{
  "head_dim": 64,
  "attn_scale": 0.125,
  "init_std_o": 0.00552,
  "init_std_up": 0.0312,
  "warmup_steps": 201,
  "max_seq_len": 256
}
MLP neurons of a small language model. Each row is named by its layer, matrix (gate and up: input weights; down: output weights) and neuron, and shows model dimensions 32-159. Each number is 128 + 32 x the weight over its row's rms, rounded and kept within 0 to 255. Numbers have three digits each. A neuron's up and down rows have the sign that makes its largest values positive.
After each neuron's rows, "fires after" lists the tokens most often just before its 100 highest values on Wikipedia text that the model never trained on; "fires before" lists the tokens most often just after its 100 highest values on Wikipedia text that the model never trained on. A number after a token or word is its count.

L3.gate319:169128174083098145142123169112099167096150061068103106149115158135118062173102150137086106169161157100192099116136116137147153095173174135140197124118109097064124130096152108160128169147078098100139157097130121142170063113142110071150123136082132164146063099131131176113118085101107088127123149168075144101089137148113133116093122115146158149145132174078073096155093078134151081129107
L3.up319:172155164113146145103158138138148088118175101117125123078103156090109130095064145104087151174124079109178133174166145147167114108160137159071158128115164124104155044083162079138114114140142117107150096143084112156162121085118169140114178122118155090130085117147087183134124170140135143158205201068134120137099088133164153174097092100161124110095105134070122131199081105130109133108126
L3.down319:132100097162081117148107108119130144118172135138231124111118131099125125136118121139164125144120116134087080114148176129163141157107062149121101133127190137060133146127141107185122134127121087098126167116119101091107217192092178142131129168124107115117087114135172119084145118138129149141126072093162153121096088098153105085100086137132118188149070122107234119086178095111142137142186
fires after: " United" 30, "eb" 17, " St" 15, " Jan" 12, " J" 11
fires before: "ary" 29, "ates" 24, "e" 8, "." 5, "ction" 4, "ing" 4

L4.gate44:111109138089140212133106132179159141085073118126110165114067122172150133127169127110097125155121131104091142132105093170094110065140087088130053143127120174111171141093134126118142135183136190124134093119119154074090161139100092093167163084138157090132141101194107171171154154135135189175123142092139091076149144136173086152138141098086120131110153103169120150106113135152118126135144
L4.up44:160167095122161167107128132190128082050154185143163084128109136099129178162098112160047042148134087132146136164134094166117146102110160149084108112156091147072152110180116102089082128206096186092126081092129162124136160110102169108145116154113105110114102115196127115137150154152153106152139123128135175113099166118115118080152153150077186122122101120154155151113076135059204108120107
L4.down44:098144073087138135155112098133115163087131207140181119107141090159171171164184115093150145117104151090119105109150160126138118110160103099139105160100155105092155134151088144191120147162074132155103075132128107097096115092149140103079078193101124122163108127136110127111120167123118158184122111102128148182083155095056163160153156158124156075125122090142134170147176112135061103122115
fires after: "\n" 28, " " 12, "s" 11, "ion" 4
fires before: "\n" 61, "==" 6, "-" 5

L11.gate122:121090142120145180127165112184139164152075073085089169106117170053143081158139155093142091180110116104138150172196106094149154109103180140119116093089153189087112128137122193098130149123071111091136102118086088133079176118095104053133073114092144139196097052167119155123176121113164128145100139099135164128153090136181107128096132099122089204140207087129092122132140114129135113155065
L11.up122:081165103109163116125146119125138160081148154124132140158123124110153190137073132142160139129154148194144186131105174134094103128102107174122161131152125130071135147136124148153091158057169116144139138112174104155091097135112100131097086165159132145133064149116145112157119101114153158067161004119142126085121131162156145096104148170100137091141132122127058119124059148140076158129111
L11.down122:141119097144135132173083102112163151118085090168143127147095063131109198101149165115190107144115138212196149100127113134149147109118145135130123113160189100111138119161100119135154200160176132162146179106097095151185124144116132074081126141131064111139113113152095151130096150044128159215152112132130148079125091102171161133138097168151117140136156082149084146154138082065088143108155
fires after: "ot" 28, "id" 10, "et" 8, "all" 8, "ing" 7, "rit" 5
fires before: "all" 36, "\n" 11, " of" 8, " and" 6, "," 5, " (" 5

L4.gate192:104132124160104121162137153151145127136117125078121089176116126122102134120169147111122146169127076076054127174159102112192106131131150117102144150116195158135131127095123118111111147156161121139158144163124101113155147117118117113077131110111111186068130100142111063102122121120112108137174182123129154141087101120119112142078051161123159127172086136176058043152096120169162186094108
L4.up192:194104133160058126114170120186157172114136129139130121150112120152131132113119124101108134040212073138107122097105152091128158083145107094160091147125161083094146192103096143142117140147126109115106114119131124059154185124139111088095141179052089159118126163099168134158158135117139096113139137092113113130103126135141097144116067124146123164076085130152115102057133155108139148177183
L4.down192:096178101123105187117137097157070167147112145129156125133170113103169137134135074138133138081096161127193123074097110137084119064133115115116081106158114069156097124104106125127194068120132178147111112118180156123156103097161083140080176154173127156117098127135120170112075090113146129137131118095108120151086145140146169175203140162109164167109116099105123136127121117203107146150145
fires after: " De" 23, " s" 10, " A" 9, " R" 6, " W" 5, "," 4
fires before: "m" 23, "s" 9, "ing" 9, "ed" 8, "g" 6, "ord" 5

L4.gate572:135212141105126121038212117128113113130171100098102125135131170118064102092093136124131127100179179135132180138137097131145046104116116051088187139154175104111137064159113089064138148176099090092079173106096160166127111118119159131158085077093169133122096106132177122132115112155134148108137160060175142142130150138144063103162218136131074140115147154072093149147135123169151160121135
L4.up572:105178106128112112039125110093050135144174161169136116176172126139090173118152154107140147113156210132118196156130119095171099111115071100116144104148203117081177052156129074135177133111125123174090157172109131172111160160151154167138151096118199123124163125148160114107121133125125174116121093105152146142111116117113152072154197193112101072157129148055110160157175145170132128154081
L4.down572:088157094105154098122086107148128124129183127136070119139172123117086142130119065092122109131121155070142095201108156092124092128090084147147107138101170197130178166155142141171190113067174110120123158113114168137126129111039156120102067158152179111138198095099107091144167093084121143079159170083159128098130077101138176097095085176111178088127120098106147120149173113140057165158180
fires after: "am" 44, "ra" 24, "in" 8, "i" 4, "fer" 4
fires before: "y" 43, "ies" 6, "ial" 6, "s" 4

L8.gate457:095100193103140164132087111148156103137102078137051175135117209184131077125070154138105116107134117089152149146080115139164159095091124050131139097160135100140208130121106128133121185127071167127155129109124103114107144147118151136115067074138131147134101120129164160163073128182135101133078121090133142122133151074182095119132147157157095205050171142055112151130142092076128170095109
L8.up457:105169124097161130164140105184090180141124128151135125090117116099119090129095112147136139087136135052163141214116107093150123073116107099162153135134163162104133133113180136167106202093084162161161153128114115102070124157096148221062104143178168117168146124126124133161118152134140132109158116092149139180112108087144187097152152181116102103064168143080146146141133081134138190137078
L8.down457:158149083096125116131136207111146106143081120104054146115146166141121138129082147159129119158137171139094108161098142086129104121109122174157139151102135164133131165087096127104083178136128161169103125090065163100137095120053161191196109125111142135161191150153097063137094095121120130118142187115171126176151180134208166105131201147082097115122120126098125096121136086129160116126167
fires after: "am" 30, " f" 10, "if" 10, "im" 7
fires before: "y" 24, "it" 10, "ity" 8, "ent" 6, "ies" 5

L2.gate652:175143134099070135152137154110134163126111124105121119098144118188113080192139135132086135108135110191076145110127110175156175130134122108104105150118142154103177136110119108108106145139207129110113140119152113106197091148089113157151152084103127129135138092087133194125104146107117151107172195104073115124104136123245070091145083172158128096076094110063122094075105127046139159160171
L2.up652:170126120118177117075105135096176118145177125199121114138132116176135120178114130194098085052156129138097113108110086120153158095121118108150162110101181088081160175135143124166157187144105119143179162115117114090156134099121123133204153062084105113120137083109114157112169086102098118114158149126133121134097099122155101118145092152150191191115101122120070118072093157111144147133187
L2.down652:145132120129141129170195065131107147203108135121226156103116065164087081135136135165087147102112105155143133076147137082112121115172132056142183154117155139132129149168118136191069065145187153119146102148156125108044121145092091150130050113107139165123100131157132119121112138129155201162140123125151137103119110174170116147113087103146143100085123135111117148097101190154101136097145
fires after: " A" 67, " o" 19, " De" 4
fires before: "v" 27, "am" 13, "m" 10, "ed" 6, "ill" 5, "d" 4

L3.gate662:181166136137154171103118115155103141098114106141093121165136140140110092149137058118105094142110221131101139154132042174094109125104096170095069131155102165124123114076183181089085097109107153114120148095066092115181132118160131086176154174112094104136163106107097091142119071082158159140096128048178174148177133108113103198154146137115169152112113160089148115139109149128174169106172
L3.up662:135164124178145118091127092148112153084085166171108099150074103145113120210114126106099064115116129134100154118117103167149132152070105140103087143138113110065158143141087081044114147130085142081149161121113194123165168101098126079135107141090095085106162076123087156150157081142182062121107110090164188177131132097172114125153128115080082144104077176138095176129080086144122129130094
L3.down662:094087144159107070159116131138126088119112255122255115125128039183145192211111132090110133123116125126121158102167136124134127123122103113111123165163107178117098128113137130095112113103103116148093085102088137095115138150096137134145143158143152129115087086133116117139122132159133140129150157103142170132135139102082168146136094134094110113128112083123189125151154113163118138160116
fires after: "." 45, " |" 9, "s." 7, ")" 7
fires before: "\n" 57, "-" 32, "|" 8

L7.gate431:150160105153109187091179101091149164080154099119080149132093175099104123110110145129093102151177094128148149158125110122104053124130090112131121133166091142122155131110127147112104137167100180072141144117083112179113163180110039119154148109126103092124126099142062173148144158153149102163092094131178144203171110126163111095134125134103186206117136141164092135146078128108117181089124
L7.up431:106142123147120154153154090076117181067102137128129165177162138105156124131155147140137122173106123171073135149136112106103113091156077147132084141118087159126128158118178145121093177144118161100169118137095136069174084131098093116159105167145146092076118130093084077155155100120161091043116162123152139126153127148144092180144170178090112157170059145172112146167142088149130206098079
L7.down431:101096098137131099167106080122119154090134196142174093150146112148152187159151083143102123150138132143060142126178107099128164116168054123105095131123088124137151125155111167077146164119110091043111095103179089141117136172078174125069155094156150132096154133101075125097158060196164116116092166120165140106125134135119137099130144139126146205143135068168154155126129105128168171128118
fires after: "." 36, "\n" 14, "\"" 9, ")" 6, "s." 4
fires before: "\n" 54, "-" 24, "==" 5

L7.gate469:128091106115111125116210081127151118112159097091100086161086164019133150137110202103105125097131097158123097131084091160109099096112130081112094144155136141145201166063150168086105105175072153156154122113160116172140185124121116134154141173127051117132143107136137130121123137161160079099103107106124142188181161125173127086167111110122187188124079134190157109140154134094080146124127
L7.up469:092149089113133128124093036171063168101111144126154099130061096104130129099169106145134122113089094173149131170107120134069082102138146077127106119147090104156161132111109175143076131141116157077156099131113139126139145128059145161137079135150122064129109110200121104166129166111207080145153115155150137041210115122192091150098185148083128167135132093178166093119144097105138183138088
L7.down469:122094134115170073161121124129088169104120153177136125120166148125192156151113127162107103087109062169084116110091163050170101110174090085115125127106209152138036087194098169095124126138116062117060110171174145061125126150097204135132111093155154184124094148125171115167143075200152107152156164111132149130123143038133155092132108097143135102155138093127112135110091133146098088135146
fires after: "\n" 64, ")" 7
fires before: "=" 23, "-" 14, "\n" 7, "S" 5, "C" 5, "In" 4

L2.gate139:184077123114079188084126126155152087075138113089106139145155146130151089119107149058101142116140129115080117175154097127111094135132102151107143120177124123101131114120134148145076092105120121141108148106102110184098140071155128104115140089164116118155124090071153218090141094139148149113183119080154135120119071127187094141145186089121146125153157195128120086139090128130129131177150
L2.up139:164095097172163094115114130140116104148106140093129170177195139099165111099119137077087074163205141120073029174136098101105189127090119138075119134191122134091138099140109128093080111109095142099110156130180071181056144120126187183137146171092109117126099147114202134138146101181157149104179092081132128135124092169134103113126128142087122154143155149103130141150067130138162120148118
L2.down139:134085140168118143102069175106105111087140169145245103148154232118105104134109149135124121100144130145124120078130127111133177150144125086166148151140096121109146185130108088157083112126119147101170144097086180114085125150129145103160155174116102128117142090142186136127077071127089110194133095074132139139038150112113114135108098121146134147154124144106105172107101095095109134082116
fires after: " J" 26, "ol" 15, "f" 8, "anc" 7, "eb" 6, "art" 6
fires before: "e" 24, "st" 7, "a" 6, "ing" 6, "i" 6, "at" 5

L11.gate234:189223117151105167117185061130151135131082104109126186117135146089143096123103074146098113118163061112095101144174102144131119180135135139108053115140130167115119136094091106148127144111192097074074147090135085142065157129102151177150158080123118131119117097116161101128070167121211064181141158105112126113157150046110078195116100109090127142087111100149125096087132147124148172165153
L11.up234:164135150128156126119176175077120093137087116093130142165157099090155112091091183132106137098140162132173120142163114134083119144135149094098105128129113169122171083150157087145132099171120189119110159141184027094101113049101151167129203094143130136079100134179088138155163086093100194084174107142075156128171161168190132113168118075187176132174097104080113165111107157149168124157087
L11.down234:121139142159133147220169079174132112131158075109108145141109104171051146087119142150032150065105144133149130144144130108176077098147189130177075146073133103136099156113140133179139067072163143070099155140163107069070078129122177099128132085139131108124099151108166062144053150160154146126104165103141118071085191107121121184138130107157156066146156158146112147130144093148175101145104
fires after: " t" 20, " T" 13, " B" 12, "ort" 7, " m" 7, " b" 5
fires before: "c" 26, "it" 8, "ch" 8, "n" 8, "ri" 7, "g" 6

L7.gate185:090129135131150159076158116163134174106109101167106145118144122103115084111185176158131112093120109146132124130148167097105156139107168082144120120157139086154101232133114124147110194131073126042129152075145159160111140130106155180141103101100125136115168095187111117103105127142124122093149090096134108075132137059181087149119143166107140149093176090121073082139134098124094062134094
L7.up185:134178162147123138146152109176122155115141116105130135144101142093112160103132192103130118183119127192094150061112141162036128106104194155168094076095169124120177144096081115109043094146083152097129172120156121133109106077159152144122117114086113162105119139108161143085170170145110098120164126075122140122118147071165126098163116161138138157107142099108133117115117083114043092152114
L7.down185:130188094116134082134150177144140165169126123154092143138136130116115095150087176142101142168115155100131115094132115168139149060121171120145102141117162153155149152140096139099093107151104128089143147095134093120124141066082136179105150106137142097084160137100126107121085167109159141095117210136111105054075111092139104136126089214123090139129150127130098138157150140141095117057109
fires after: " s" 19, "at" 18, "gh" 12, "ot" 9, "ro" 6, "is" 6
fires before: " of" 13, "s" 12, "," 10, "." 8, " in" 4, " and" 4